Weights of a small transformer language model: 10 layers, a variant of Muon for these matrices.
MLP neurons of a small language model. Each row is named by its layer, matrix (up: input weights) and neuron, and shows model dimensions 80-175. Each number is 128 + 24 x the weight over its row's rms, rounded and kept within 0 to 255.
After each neuron's rows, "fires on" lists the tokens most often at its 100 highest values on Wikipedia text that the model never trained on. A number after a token or word is its count.

L5.up353 [120 173 143 138 145 138 122 133 147 133  99 141 122 104 117 156 159 132 163 154 157 135 140  71 142 141 124 143 135 140 124 164 138 145 126 128 118  68 132 150 146 131 125 138 125 107 130 125 147 114 152 146 143 154 153 116 125  68 128 118 109 132  95  77 135 108 121 162 106 159 153 151 142 119  90 126 140 143 136 138 111 176 162 180 125 182 118 135  82  75 102 129 136 156 153 136]
fires on: "," 16, "6" 10, "h" 10, "M" 9, "7" 6, "9" 5

L3.up372 [121 159  93 139  70 108 159 149  80 112 138 110 111  95 112 126 128 154 139 138 137 160 108  91 163 116 107 180 143  90 124 136 117  90 108 169 152 130 124 114 112 147 131  80 161 122  83 101 127 183 146 159 114 125 154 155 132 146 133 146  81  95 142 133 124 105 167 159 131 175 152 118 116 157 163 117 125  76 105 167  98 116 100 160 137 129 149 168  89 107 143  92 119  99 146 121]
fires on: " Al" 43, "ale" 9, "al" 8, "Al" 7, "il" 5, "ah" 5

L5.up594 [175 122 115 130 121 126 133 121 122  97 139 116 131 125 153 112 145 130 135 138 147 102 126 143 174 151 123 162 124 170 139 131 138 137  49 157 126 153 161 128 162 131 154 103 122 103 142 145 110  87 125 107 110 125 127  96 131 126 123 103 114 139 173 126 128 104 114 158 148  98 123 120 130 117 116 100  96 103 116 131 116  84 121 110 143 127  99 182 141 160 159 112 144 108 150 139]
fires on: "re" 18, "e" 12, "N" 12, "w" 8, "el" 8

L5.up190 [125 123 173 134 140 135 125  97 158 118 136 136 140  88 145 106 105 127 127 162 161 130  99 144 145 179 184 150 125 121 133  78  83 119 149 128 154 115 131 111 124 169 121 131 116 123 151 111 130 132 138 127 140 147 139 142 135 140 143  89 106 169 114 147  80 146 103 151 134 146  87 146 157 143 159 130 141 102 131 121 114 150 137  80 142  90 136 144 130 101  79 131  85 100 146 151]
fires on: "-" 29, "/" 17, "'" 13, "." 5, "c" 4, "u" 4

L2.up462 [101 114 123 139 126 145 138 126 131 136 133 130 104 109 115  87 116 128 147 137 126 113  94  70 109 112 150 121 111 129 132 138 146 141 153 157 158 160 157 118 140 131 147  89 113 124 139  96 142 153 106 118 134 120 110 118 132 143  54 101 116 136 112 123 139 168 112  92 136 135 158 108 107 100 137 121 145 126 104 143  85 163 126  88 160 151 142 127 143 149  88  63 189 108 161 124]
fires on: "h" 45, "ol" 20, "ar" 13, "d" 7, "in" 6

L3.up60 [105 125 164 107 136 173 129 113 139 131 108 151 169 144 137 165 147 124 152 167 118 131  62 112 164  82 142 115 128 133 105 114 102 141 182 113 125  97 134 150 112 164 134 114  78 165  93 125 165 114  73 110 123 115 131 156 166 108 149  85 160 145 106  88 129  93 109 136 130 135 137 125 161 113 127 118 148 142 139 100 112  80  89 146 111 125 105 115 151 107  97 107 119 129 110 118]
fires on: " of" 48, " v" 12, "w" 8, ":" 8, "um" 7, "," 5

L2.up304 [126  81 132 122 136 152 131 137 143 153 137  88 136 132 123 131 115 132 106 118 116 121 123 125  87 126 103 128 130 118  76 128 123 161  88  92 138 119 133 155 117 104 146  85 144 128 129 137 112 126  67 123 136 148  83 121 147 152  98 163  93 137 198  96 120 137 127 134 104 126 113 157 139 154 138 130  99 117 129 135 158 128  98 108 163 106 139 109  83 100 119 169 148 132 128 113]
fires on: "us" 16, "er" 13, "s" 10, "in" 7, "ens" 6, "is" 5

L3.up642 [ 93 156 134 163 117 137  99  99 143 101 108 154 199 127 134 104 108 117 157 141 147  92 148 109 111 116 127 130 125 130 117 177 141 130 136 153 140 145 128 138 128 164 145 134  77 107  82  99 111 145  79 119 122 112 149 116 130  72 158 142 164 122 101 131 105 139 108  81 142 149 132 132 113 152 129 144 131 128 151 157 137 122 136 149 131 102  81 106 124 151 143 140 138 140 119 140]
fires on: " Z" 23, " j" 16, " h" 13, " y" 8, " k" 7

L3.up486 [119 126 162 143 139 126 142 127 137 132 131 132 119 162 116 112 115 137 130 146 104 133 132 135 148 133 142 172 132 165 121 130 108 101 125 132 140 120 102  96 127 158 109 178 169 124  92 123 130 141 155 101 153 154 113 153 137 124  73 129 107 171 114 162  76 109 115 122 128  57  99 149 102 106  99 104 132 127 122 129 143 124  81 134 126 116 117 128 119 156 110 143 124 150 129 120]
fires on: "ist" 12, "ust" 10, "or" 8, "at" 8, "ed" 6, "s" 6

L5.up724 [130 110 140 144  97 116 152 123 128 109 125 142  77 118 166 159 101 121 116 143 135 103 106 137  85 122 143 119 137 114 120  97 139 159 108 119 101  80 156  99 155 162 123 134 106 105 122 126 163 114 105  63 162 139 121 108 157 149 149 122 186 141 134 114 115 143  95 141 113 143 128 152 134 155 119 153 167 138 168 148 173 164 108  73 131 147 123 120 124  95 104 139 100 153 109 142]
fires on: " qu" 37, " Qu" 18, " k" 8, " w" 6, " con" 6

L3.up715 [130  75 146 119 135 125 131 102 107  65 118 126 105 162 137 109 112 123 147 124 132 129 118 141 111 167 152 117 133 136 132 114 162 111 119  79 135 151 141 118 110 105 129 118 151 111 146 176 126 147 110 162 133 131 135 123 147 100 162  88  88 116 141 118 133 110  99 113 132 125 121 122 144 120 125 166 129 107 112 143 139 153 162 161 144 129  84 130  69  56  89 124 123 162 182 121]
fires on: "s" 22, "p" 11, "h" 8, "me" 8, "th" 7

L3.up440 [138 122  91 150 131 178 129 110 134 108 141 113  98 117 142 141 137 157 142 144 135 106 137 149 130 168  97 159 145 134 114 186 149 147 135 147 138 121 146 120 111 131 128 140 113 146 191 171 140 116 141 151 111 111 119 101 107  99 104 152 144 152 138 135 112 175 134 121 119 116 117  92 110 113 161  90  99 117 142 130 123 116 139 122 135  97 120 108 160 156 108  96  96 132 149 102]
fires on: " |" 64, " K" 10, "\n" 6, " the" 5, " D" 4

L3.up935 [120  76 143 146 126 119 124 131 120 116  94 129  89 100 119 112 133 127 145 131 136 117 139  80 122 132 158 135 139 153 131 138 186 148 165 132 167 149 155 105 144 109 134 126 134  85 143 132 112 129 165 116 158 117 120 161 148 130 120 162 115 137 127 122  72 157 119 141 119 105 139 174  78 108  96 142 129 166 115 116 142 103  91 108 127 132  96  92 125 124 104 136 119 184 124 134]
fires on: "y" 38, "or" 16, "ort" 7, "ister" 6, "ust" 4

L3.up341 [104  83  92 105  99 108 127 105 117 107  87 168 154 144 122 108 135 150 147 130 116 133 116 126  91 127 118 122 143 121 131 118 130 137 166 134 163 127 154 150  83 115  85 165  75 131 120 131 135 118 116  59 111 160 140 134 161 141 105 117 128  95 155 133 142 133 121 138 117 133 138 178 134 115 127 163 122 166 126 146 154  62 114 127 146 145 139 132  98 144 156 124 110 125 111 105]
fires on: "ir" 23, "." 12, " of" 12, ":" 9

L2.up880 [ 88  88 114  87  98 108 132 144 125  61 102 151 129 125  97 138 101 107 148 124 126 123 123 127 109 151 144 154 114 122 119 143 158  94 121 113 150 148 154 129 127 148 113 187 121 119  64 100 108 131 156 120 127 169 113 158 148 128 168  93 163  99 134 108 103 128  92 133 106  90 134 149 145  89  72 105 108 130 114 155 127 113 147 123 114 141 121 125 125  89 103 142 119 164 170 145]
fires on: "th" 19, "p" 18, ":" 13, "t" 6

L3.up883 [118 130  87 121 151 125 156 105 114 103 120  84  83 121 139 137 118 169 112 114 165 183 136 144  99 118  80 130 120 105 156 145 130 148 124 178 126 111 132 131 111 131 130 158 123 104 146  87 162 116  95 109 118 211 106 189 150 117 183 107 122  95 123 102 125 125 136 136 120 140 183 196 132 100 152 159 154 118 143 132  86 108 110 139  94 127 158 115 125 138 143 164 134 147  94 112]
fires on: " of" 44, " from" 25, " /" 19, ":" 4

L2.up320 [133 113 109 161 126 139 158 135 138 131 146 173 130 120 100 145 142 132 148 112 154  78 111 172 102 211 121 167 135 143 124  79 120  95  88 124 124 125 125 180 141 140 177 136 118 155  92 137 158 138 114 130  97 144 106 128 167  98 179 167 140 154 101 128 137 139 108 133 113  98 108 125 126 111 141 110 105 116 162 132 117 162  83 140 109 129 106 167 130 147  82  63 150  91 149 118]
fires on: " |" 28, "." 15, "/" 13, ")" 11, " in" 10, " (" 10

L3.up998 [109  72 155 110  91 162  94 115 155 130 120 146  92 150 149 119 142 130 146 114 124 150 118 115  93 164 162 165 153 144 132 126 170 159 115 141 133 172 113 121  99 150 126 142 142 141 129 110  92 119 112 180 164 145  86 157 124 145 188 137 120  76  63 102 123 144 146 113 101 102 154 186 120 166  87 112 106 119 152 153 116 124 114 136 131 115 155 140 127 104 150 118 105  97 100 110]
fires on: " Par" 15, "ure" 14, "h" 10, "er" 9, "r" 6, "ul" 5

L5.up462 [147 151 120 158 118 105 109 169 122 138 103 155 103 122 116 159 113 107 204 140 120 122 131 102  89 147 132 140 108 138 118 176 147 128 165 155  50 115 180 138  93 117  98 147 126 153 143  75 137 142 167 158 126  99 127 174 109 136  88 134 182  96 156 134 112 109 135 132 122 158 146 135 127  88 119 118 119 141 137 143 129 104 112 117 100 125  87 166 119 144 155 142 126 126 100 159]
fires on: "ol" 22, "il" 17, "ud" 16, "ail" 6, " c" 6

L2.up815 [130 133 152 123 172 119 116 105 173 132 160 144 144 147 113 116 129 169 113 131 120 125 119 120 117 109 161 113 134 130 126 129 149 149 132  91 117 116 124 133 115 136 136 108 111 106 141 132 103 136 120 123  85 142 117 114 115 132  91 164  98 100 139  98 109 100 118 146 117 128  97 117 120 123 110 144  99 106 148 133 111 134 125 135 156 137 148 151  91 121 119 170 142 114 100 204]
fires on: " c" 80, " C" 18

L3.up961 [103 108 123 135 196 105 122 124 134 146 146 140  94 146 150  93 110 122  99 121 101  78 142 113 130  93 120 132 168 151 103 117  99  90 108 157 125 157 149 109 168 152 129  77 174 108 120  83 153 131 143 147 134 102 127 150 120 123 126 118  89 124 114 115 160 124  88 170 123 119 148 117 119 128 125 119 102 159 134 117 158 148 113  99 113 125 124 147 114 138 160 120 117  74 160 114]
fires on: "ric" 26, "ic" 18, "on" 6, "ed" 5, " cons" 5, "ons" 4

L5.up376 [ 92 122 164  80 167  87 156 122 140 143 100 139 131 128 152 170 122 150 132 107 128 111 118 104  89 131 155 146  99 140 145 145 123 203 140 133 114 128 122 141 163 106  86 140 143 140 128  98 131 146 141 102 117 117 123 118 158 147  99 121 110  96 154  95 156  98  79 122 122 146 117 121 135 105 114 120  80 130 113 139 162 151 150 124 150 141 167 136 108 136  71  25  83 121 108 140]
fires on: "er" 24, "0" 10, "7" 10, "4" 10, "5" 9, "2" 7

L2.up616 [121 104 129 143 162 118 114 107 116 101 107 140 111 130 111 104 143 152 115  74  73  90 163 147 132 100 141 167 133 134 137 121 132 126 175 160 150 148 151 133 152 143 140 132 142 105  96 147 147 155 118 165 147 166 138 128 132 139 154 120 108 143 143 146  92 149 122 115 123 145 113 171 117 193 184 137 135 128 185 131 121 106 154 130 146 139  99  89 131 122  88 158  96 149  89 101]
fires on: " Th" 26, " ag" 20, " agre" 8, " Mar" 8, " Jun" 7

L2.up130 [113 162 126 149 180 104 104 146 110 124 132 143 126 106  97 124 102 144 117 158 117 107 120 140 118 142 129 125 122 131 125 149 137 140 137 125 137 134 172 108 151 154 154 130 131  99  75 115 147 130 134 101 127 137 124 110 137  82 134 131  98 145  79 134 122 173  93 159  94 119  95 102 110 147 141 178 152 128 191 109  87 124 141 114 171 155 111 139  94 121 161 130 158 128  81 150]
fires on: " Em" 13, "A" 10, "An" 9, " O" 7, "I" 6, "In" 5

L5.up337 [130 139  99 121 155 102 160  69 142 142 153 144 103 135 138 127 125 120 152 124 169 142 127 128 111 110 125 137 151 179 120 132 129 163 119 150 157 108 119 157 116 146 126 120 116 119 134 103 145 174 149 128 194 122 119 154 149 165 121  98 122 136 140 144 145 156 110 178 141 126 121 109 135 142 121 177 134 119 115 127 144 146 106 118 150 148 123 105 143 142 157 183 119 104  89 144]
fires on: " ass" 24, "ower" 12, "ss" 9, " rel" 7, " Cal" 5

L2.up547 [ 82 113  99 144 120 160 130 160 101 136 146 108 107  99 111  63 172 112 130 103 134 137  95 136 118 124 127 154 115 111  93 125 156 128 163 127 125 114 140  89 151 143  90 125 109 131 112 146 140 154 105  92 137 142 134 107 131 119  86 136 112 143  89 123 175 160 151 107 158 167 160 131 102 155 133 156 105 144 137 162 129 163 119 139 156 111 149 117  99 120 107 117 101 124 179 116]
fires on: " first" 24, "ad" 15, " First" 14, "f" 10, " f" 9, "F" 6

L2.up633 [174  87 117  94 124 107 140 129 155 131 146 123  52 140 108  81 106 113 135 146  87 130  67 130 172 157 178 116 113 155 186 159 112 139 137 170 103 107 179 109 134 101 148 157 123 141 102 106 115 153 144 132 177 127 114  90 109 137 142 111 135 103 138 115 145 133 187 137 118 162 115 136 131 112 130 120 157 126 113 160 135 144 114 143 128 126 168 127 136 139 119 134 116 140 101 133]
fires on: "w" 19, "ar" 10, "s" 9, "'s" 9, " has" 7, "ose" 5

L2.up713 [157 141 110 117 142 135 118 114 108 135  87 115 151 118 101 114  98 133 115 121 109 116 147  96 157 150 153 142 112 129  74  94 105 130  92 152 160 160 164 110 162 126 139 194 142 156 127 103 130 113 125 129 117 137 121  95 128 100 151 101 143 116 139 118 144 113 166 193 104 146 143 154 170 121 111  97 123 110 124 150 120 103 142 133 195 133 151 151  89 125 143 122  97 123 148 135]
fires on: ":" 42, " per" 16, "re" 8, "em" 5, "w" 4

L2.up677 [118 154 142  82 128 119  89 111 111 168 100 145 131 135 125 150 128 183 105  94 146  67 154 166 160 146  87 157  99 142 137 128 124 127 139  89 112 163 112 108 148 142 162 133  94 113 145 141 148 125 111 160 137 125 101 138 116 101  92 131 101 182 142 132 129 114 157 150 126 127 145  94 112 121 167 109 114 128 117 143 106 163 119 138 153 117 135 139 111 154 120 113 109 131  91 156]
fires on: "ic" 22, "o" 14, "ing" 10, "ide" 6

L2.up8 [ 74 140 125 138 147 131 126 156 117 120 103 161 138 141 126 148 136 105 101 107 119 146 140 141 101 106 136 117 131 111 123 175 114 111 106 131 130 136 165 123 169 147  82  87 163 132 138 116 143 135 117 141 138 121 150 150 120 173 152 163 151 131 116 117 144 118 134 151 108 132 146 125 109 109 146 165 128  72 124 113 111 138 147 157  87 139 141 131 101 126  80 123 145 102 140 132]
fires on: " Port" 19, " King" 13, "et" 12, "ort" 11, "ount" 8

L5.up1002 [163 160  85 123 134 115 118 126 118 112 121 127  77 127 124 136 150 121 116 127  79 100 119  99 103 151 176 153 130 125 104 151 120 162 125 152 130 131 134 131 132 125 101 108 126 120  93 115 144 135 129  87 105 125 154 127 140 130 104 150 145 182 132  89 155 123 138 151 110 135 115 122  87 158 176 122 148 106 110 129 147 163 131  95 183 144 127 132 162 150 108 117 177 125 115 121]
fires on: "ol" 21, "ar" 11, "ay" 7, "h" 7, " Bur" 5, "ed" 5

L3.up369 [134 153 157 160 115 138 126 118 145 131 136 100 126 144 113 125 110 170 128 152 119 145  76 156 157  77 151 146 163 163 130 118  83 122 109 136 148  93 134 118  75 151 160 137  95 117 154 148 115 166 140 121 146 113  79  96 169 157 153 105 150 138 138 113 150 125 102 127 132 159 145 120 130 127 146 111 160 136  96 112  86 128 128 128 139  84 137 126 150 121 101 129 117 132 128 173]
fires on: "e" 16, "." 15, "u" 9, "w" 7, "'" 7

L3.up708 [115 113 112 163 132 159  99 134 123 125 133 131 113 118 140 144 115 127 140 152 117 103 142 122 168 138  85 134 126 133 136 147 155 145 143 143 124 145 137 135 112 176 125 133 110 168 204 144 114 136 144 160 106 114 126  97  62 129 113 145 165 133 137 101 104 188 160 127  90 147 109 123  81  89 121 123 117 132 155 107 102 106 172 115 159 106 127  85  87 132 109 153 119  81 124  90]
fires on: " |" 43, "," 13, "The" 10, " the" 8, "born" 5, "|" 5

L5.up535 [112 114 124 125 122 162 165 157 123 144 156  93 114 147 175 115 108  84 152 105 165 125 144 147 118 159  93 134  89 142 125 127 117 123 116 132 155 177 139 140 151 114 135 130 170 130 118 101 147 127 111 122 127 128 138 126 144  98 143 130  95 120 108 119 136  99 176 117  90 119 123 131 124 120 138  92  98 124 126 175 174 117 124 136 116 160 124  97 126 130 105 106 144 102 109 101]
fires on: "-" 22, "z" 12, "i" 9, "ess" 8, "ive" 7

L2.up216 [154 149 121 139  86 126 127 154 132 111 170 129 149 167 102 107 168 124 145 104 120 110 117  92 148 125 113 144 135 133  78 145 153 128 169 148 129 176 135  93 156 119 105 116 122 117  98 106 168 116 161  98 143 170 113 108 146 102 139 155  96 114  90  96 152 149 110 140 126 140 170 141 135 128 134 146 130 129  92 179 137 137  97  81 159 117 143 106  97 130 146 154 113 173 136 121]
fires on: " f" 23, " dep" 20, "f" 14, " rep" 7, "fl" 7, " def" 6

L2.up252 [103 165 114 164  79  81  98 105  98  73 124 150 101 138 125 122 122 116 159 146 138 132 148 158 119  76 100 116 113  95 124 127 141 103 117 129 112  91 111 149 159 157 107 123 137 150 143  99 104 171 138 124 122 120 139 120  89 133 151 109 117 147 146 151  93 121 139 119 130 101 106 120 129 143 123 104 122 152  99 134  94 138  99 144 112 147 102 114 146 154 110 126 135 167 119 129]
fires on: "ot" 17, "ent" 15, "on" 15, "ect" 8, "et" 7, "ol" 7

L3.up792 [127 110  86 121 161 145  76 154 142 128 113 145 132 119 169  99  87  90 127 120 179 147 132 128 122 142 129  96 104 178 134 104 147 117  95  86  98 142 189 143  98  91 113  96 124 111 153 114 132 140 157 120  95 116 107 119 132 155  71 119 104 133 100 118 114 119 116 186 108 109  87 116 126  95 143 149 107 116 140 139 133 141  78 127 135 106 118 140 155 114 108 169 105 126 149 123]
fires on: "ess" 16, "in" 10, "an" 9, "é" 7, "on" 7, "ir" 7

L3.up148 [104 159 171 167 121 127  96 122 155  92 107 136 125 116 103 134 120 140 142 168  99 169 129 133 127  97 128 163 125 149  99 180  98 162 122  94 119 149 144 116 140 131 130 153 131 150 104 161 111 161 110 142 100 131 122  84 161  88 135 103 129 121 138 100  97 118  91 143  81  85 126 162 117 140 135 145 116 180 126 135 142 130 116 141 156  98 122 117 111 115 122 120 105  85 131 145]
fires on: "ic" 20, ":" 15, " dr" 15, "it" 7, "r" 6, "ia" 6

L3.up589 [124 126 108 135 129 129 127 135 119 149 158 133  92 155 128 152 157 127 116 103  95 113 125 132 133  76 130  94 145 104 125 140 185 123 121 144 105 135 194 168 189 148 113 120 112 124 122 144 155 159 163  78 117 129 148 127 127 150 152 116 134 134  68 144 107 159 122 168  90 107 104 129  91 148 110 130 128 130 106 156 139 119 179 153 115 120 123 122  68 112 113 103 120  97 130 151]
fires on: "ik" 15, " '" 15, "us" 10, " Sand" 7, "and" 5, "aw" 5

L3.up174 [115 115 122 140 145 113 134  94 104  94 137 158 124 146  96 120 110  91 134 173 134 116 133  83 139 137 105 150 125 130 135 100 147 126 148 108 116 149 123 117 102 130 147 141 136  96 124 125 114 139 155 130 107 128 153 140 126 143 163  95 125  93 130 154 122 137 134 128 109 129 159  81 166  97  80 114 165 138 161 151 118  75  88 110 129 106 114 157 115 143  94 103 113  93 153 169]
fires on: "ann" 14, "en" 10, "in" 9, "arn" 9, "ch" 8, "i" 7

L5.up746 [123 106 175 103 125 119 149  96 136 167 113 139 170 122 150  94 126 109 139 150 118  96 154 108 173 116 136 164 129 134 116 134 129 131 140 143 122 137 113 124 160 129 150 119 100 130 116 180 183 112 127 101 114 118 108 121 116 104 101 115 158 157 140 112 151 140 149 137 108 167 137 163 113 117 117 138 144 157 129 116 131 114 112 139 132 121 156 121 155 101 129  51 116 155  54  85]
fires on: " of" 45, "d" 7, "ev" 6, "um" 5, " 9" 4, "r" 4

L2.up10 [107 112 111 161 141 126 102 143 111 150 103 150  95 149 117 141 132 128 135 105 130  96 134 105 115 137  92 142 134 122 154 179 141 144 102 160 154 177  95  82 179 166 157 114 108  99 131 143 137 104 169  95 136  70 122 119  99  73  84 192 104 204 116 133 111 149 149 120 112  70 119 115 132 144 101 118 111 144 132 112 106 137 134 158 140 131 124 129 147 161 101 120 106 120  98 134]
fires on: "ic" 26, "r" 12, "iz" 8, "ry" 7, "ones" 6, "o" 5

L5.up813 [133 160 187 178 116 151 133 121 131 135  94 117 171  95 102 137 121 106 116 153 116 139 156 171 125 124 107 130 112 112 137 119 141 119 133 131 134 148 142 115 163 129 139 148 152 111 154 107 122 111 108  93 168 111 114 146 140  86 130 143  93 116 101 131 145 107 126 130 124 151 131  91  69  77 133 136 148 146 161 167 121 118 157 109 124 157 111 135  94 126 142 131 166 141 133 171]
fires on: " that" 36, "at" 14, "t" 11, "el" 9, " what" 7, "\n" 5

L3.up327 [148 107 113 124 121 120 129 103  94 120 126 153 142 114 162 106  97 155 174 148 173 111 120 131 114 171 129  96 118 134  98 135 129  81 110  61 147 144 201 149 139 102 152 117 122 108  92 143  81 137 149 119 144  92 134 127 179 122 140 163 101 148  74  84 122 133 161 167 131  98 145 101 111 117 115 134 124 134 130 145 146 124 135 120  97 128 105 139 110 148 149  99 168 121 118 162]
fires on: "ad" 16, "in" 15, "os" 14, "our" 12, "em" 9, "an" 6

L2.up563 [103  81 157 150 127  84 113  95 145 122 104  91  89 135 119  68 153 105 143 130 121 112 117 122 157 146 114 134 116 151 177 157 133 147 168 132 162 140 139 134 148  87 173 131 138 116 121 138 133 129 118 112 116 114 143 137 141 135 124 136 102 138 121 118 128 152  97 166 142 101 134 135 164  49 126  74 127 139 135 137 126 113 143 134 134 120 185 140 124 151 122 149 111 127 138 142]
fires on: "ri" 18, "r" 15, "cl" 10, " manag" 10, " init" 9, "j" 8

L3.up494 [117  93  69 117 105 166 133 143 106 134 138 150 129 132 111  95 106 142 104 141 150  70 108 119 100 134 128 141 115 152 116 129 129 145 118 113 106 141 140  97 154 135 132 152 130 118  98  80 172 157 114 119 141 124 132 135 131 135 127 120  73 143 114 105 121  81 135 129 115  98 115 124 127 133 140 101 150 116  94 180 127 147 165 114 128 107  98 148  98  98 179 123 157 105 123 154]
fires on: "-" 22, "ri" 9, " de" 9, "/" 9, "i" 6

L2.up97 [102 132 154 124  92  89 203 119 123 166 156 154 111 131 132 126 110 106 164 102 143 143 103 145 135 154 131 135 135 139 129 134 164 128  88 168 131 169 138 129 155 114 150 151 144  61 151 115 134 125 138 116 128 143 125 132 126 128 167 109  83 109  99 107 112  86 103 115 107 172 112 142 108 123 117 108  98 114  98 198 125 137 115 148 138 130 122 153  87 102 141 124 121 165 154  96]
fires on: "ame" 15, "irl" 14, "ep" 11, "one" 10, "ib" 5, "on" 5

L5.up819 [144 137 168 153 158 172 116 108 113 116  95 146 114 119 109 165 104 146  92  95 143 123 108 103 117 103 142  79 127 160 110 132 142 154 111 131 122 114 125 131 141 118 140 165 113  98 128 108 156 103 142 130 104 131 124  99 132 105  90 154 115 143 110 132 151 105 130 176 174 137 121 118 163 144 124 142 109 106 159 107 111 129 144 167 108 144 187 121  60 147 154 149 139 122 120  96]
fires on: " the" 22, "," 17, "r" 13, "h" 10, ":" 10, "a" 9

L3.up984 [146  50 108 105 111 123 173 126 115  93 125 129 151 123 150  97 121 107 115 140 143 105  95 116 127 122 111 115 127 177 167 117 189 139 136 123 123  86 141 105 118 113 102 143 128  94  69 104 113 104 193 109 180 136 148 123 119 140 154 138 133 172  99 111  93 152 126 122 135 126 166 116 138 142 120 121 113  99 146 138 140 162  84 129 167 151 113 111 127  82 118 140  83 130 155 130]
fires on: "ul" 17, "ad" 12, "p" 11, "t" 10, "i" 9, "g" 7

L5.up703 [ 88 108 158 163 152 172 182 113 148 115 129 121  82 147 138 153 117 133 145 114 133 143  80 127 156 161 131 124 149 148  90 148 116 129 133 133 109 116 109 126  88 137 156  82 113 173 134 125 133  83 132 141 156  96 115 129 133 140  69 167 176 111  91 124 128 156 132 166  87 139 129 136 113 129 156  92 101 114 114 109 127 150 156 150 159 120  85  91  79 129 106 174  64 155  93 133]
fires on: "," 26, "." 10, " that" 10, " the" 9, " C" 8, "|" 8

L3.up924 [148 146 101 110 154 141 126 127 148 111 122 133  91 130  94 134 159 126 189 105 114  86 131 145 108 195  98 134 113 154  90  89 187 143 124 133 125 143 112 119 149 165 116 109 140 122 111 142  91 120 176  82 123 170 121 132  87  99 154 114 100 151 118 118 108 149 159 149 130 121 148 129 155 136 171 127 105 167 158 120 129 122 107 146  90 137 143 160 121  98 121 126 116 163 165 121]
fires on: " |" 53, "\n" 47

L2.up445 [ 95 171 115 111 115 120 171  93 110 112 177 135  99 155 115 131 133 174  96 152 121 133 116 172 122 110 130 120 131 114 119 149 132  98 132 100 137 123 167 114  91 158 119 120 151 132 154 127  93 102 155  94 116 142 137 130 118  80 127 109 115 104  95 168 122 113 106 159 144 149 112 126 142 119 107 114 112 149 144 147  98 166 114  97 156 101  86 187 170 160 107 108 160 169  82 138]
fires on: " ==" 38, "==" 18, "ot" 9, "." 7, "on" 6, "===" 6

L2.up83 [106 110 110 121 102 152  81  86 122 163 151 167 158 125  94 120 107 131 160 123 159 117 110 134 197  90 167 143 147 110 106 101  90 131 170 141 107 137 105 130  94 116 136 125 158 147 109 123 127 123 164 142 108 123 122 128 112 133 138 141 145 103 146 127 150 108 146 114 110 159 137  67 127 130 135 130 157  77 108 155 151  84  89 119 113 143 122 153 137 134 140 115 124 115 130 134]
fires on: "aff" 15, "ill" 12, "arn" 10, "v" 10, "en" 7

L2.up303 [122 137 117 126 132 127 137 127 103 112 108 126 137 124 121 110  98 144  86  88 128 138 134 120 133 101 118  98 147 153 158 123 117 124 107 170 134 143 155  91 148 151 110 144 124 116 126 128 119 134 148 144 141 121 134 119 137 126 136 123 129 137 150 152 145 128  95 143 138 140 139  97 128 128 116 111 154 140 129 159 109 137 108 103 103 156 128 152  94 119 109 131 101 131 149 154]
fires on: " con" 16, "on" 14, "ond" 11, "ons" 9, "ont" 7, "clud" 7

L2.up70 [126 142 164 162 157 180 137 151 125 155 127 129 131  94 130 106 127 132 161 108 122 103 166 145 120 137 102 153 112 113 108 122 112 127 132 125 166 132 171 119 165 125 143 112 123 140 173 134 130 169 117 153 124 109  95 144 109 127 121 128  92 102  74 117  83 123 118 134 132 134  61  85 115 154 117 110 105 102 135 129 152 117 111  93 164 169 135 155 170 123 151 125  98 135 124 147]
fires on: "ist" 28, " based" 13, " Sc" 13, " sc" 7

L2.up442 [ 89 129 105 188 128 180 126 194 140 162 113  77 110 118 116 105 140 147  65  95 118 141 153 144 128 146 134 126 116 134 105  77 170 133 159 132 141  99 100 118 132 155 133 105 137 145  82 141 138 118 104 127 199  83 150 173 130  81 122 100 109 109  87 160 111 147  73 127 121 145 125 133 116 137 129 126 148 129 112 150 116 107 139 126 135 150 102 137  92  91 143 120 140  98 152 144]
fires on: "im" 20, "at" 15, "et" 11, "t" 10, "iv" 5, " −" 5

L3.up64 [138 132 150 137 161 137 156 125 147 140  90 115 152 128 116 121  80 124 121  89 124 138 122  92 153 131 151 100 107 143  88 144 131 151  90 115 114 100  65 163 133 115 114 118 122 134 145 127  93 118  93 125 133 157 104 137 142 167  81 167 120  92 184 135 121 134 131 161 147  79 111 168  85 153 142 111 115 145 132 132 107 117 107 113 148 144 117 139 136 194 175 106 130 133 138 114]
fires on: "s" 21, "y" 15, "is" 12, "its" 5, "est" 5, "us" 5

L3.up695 [ 96  91  87 124 149 123 132 100 135  99 126 145 125 116 126 121  84 126 123 112  84 114 120 119 143 172 101 121 132 141  87 133 133 140 138 154 163 105 131 103 143 125 125  78 128 142 109 153 168 146  84 139 161  87 124 130 133 160 104 143 131 145 120 125 160 184 136 155 135 113 137 133 120 104 135 142 131 142 124 145 133 143 144 125 194 144 135  96 129 161 127 178 130 157 149 156]
fires on: " ass" 35, "cl" 12, "b" 8, "ss" 7, "oul" 6, " Ass" 6

L2.up32 [ 91 119 103 169 132  83 136 127 160 177 118 103 136 111 175 111  99 122 126 121 142 153 103 111 138 120 130 139  71 138 149 140 115 131 126 167  85 102 119 122  79 116 134 118 148 166 133 127 150 139 138 130 121 164 156 133 145 166 110 140 109 130  87 131 146 167 109 153 108 114 184 106 135 108 110 110 119 136 151  87 166 116 174 145 141 150 123 123 113 173 145  95 130 118  88 125]
fires on: "c" 23, "ce" 16, "all" 9, "e" 7, "l" 7, "old" 5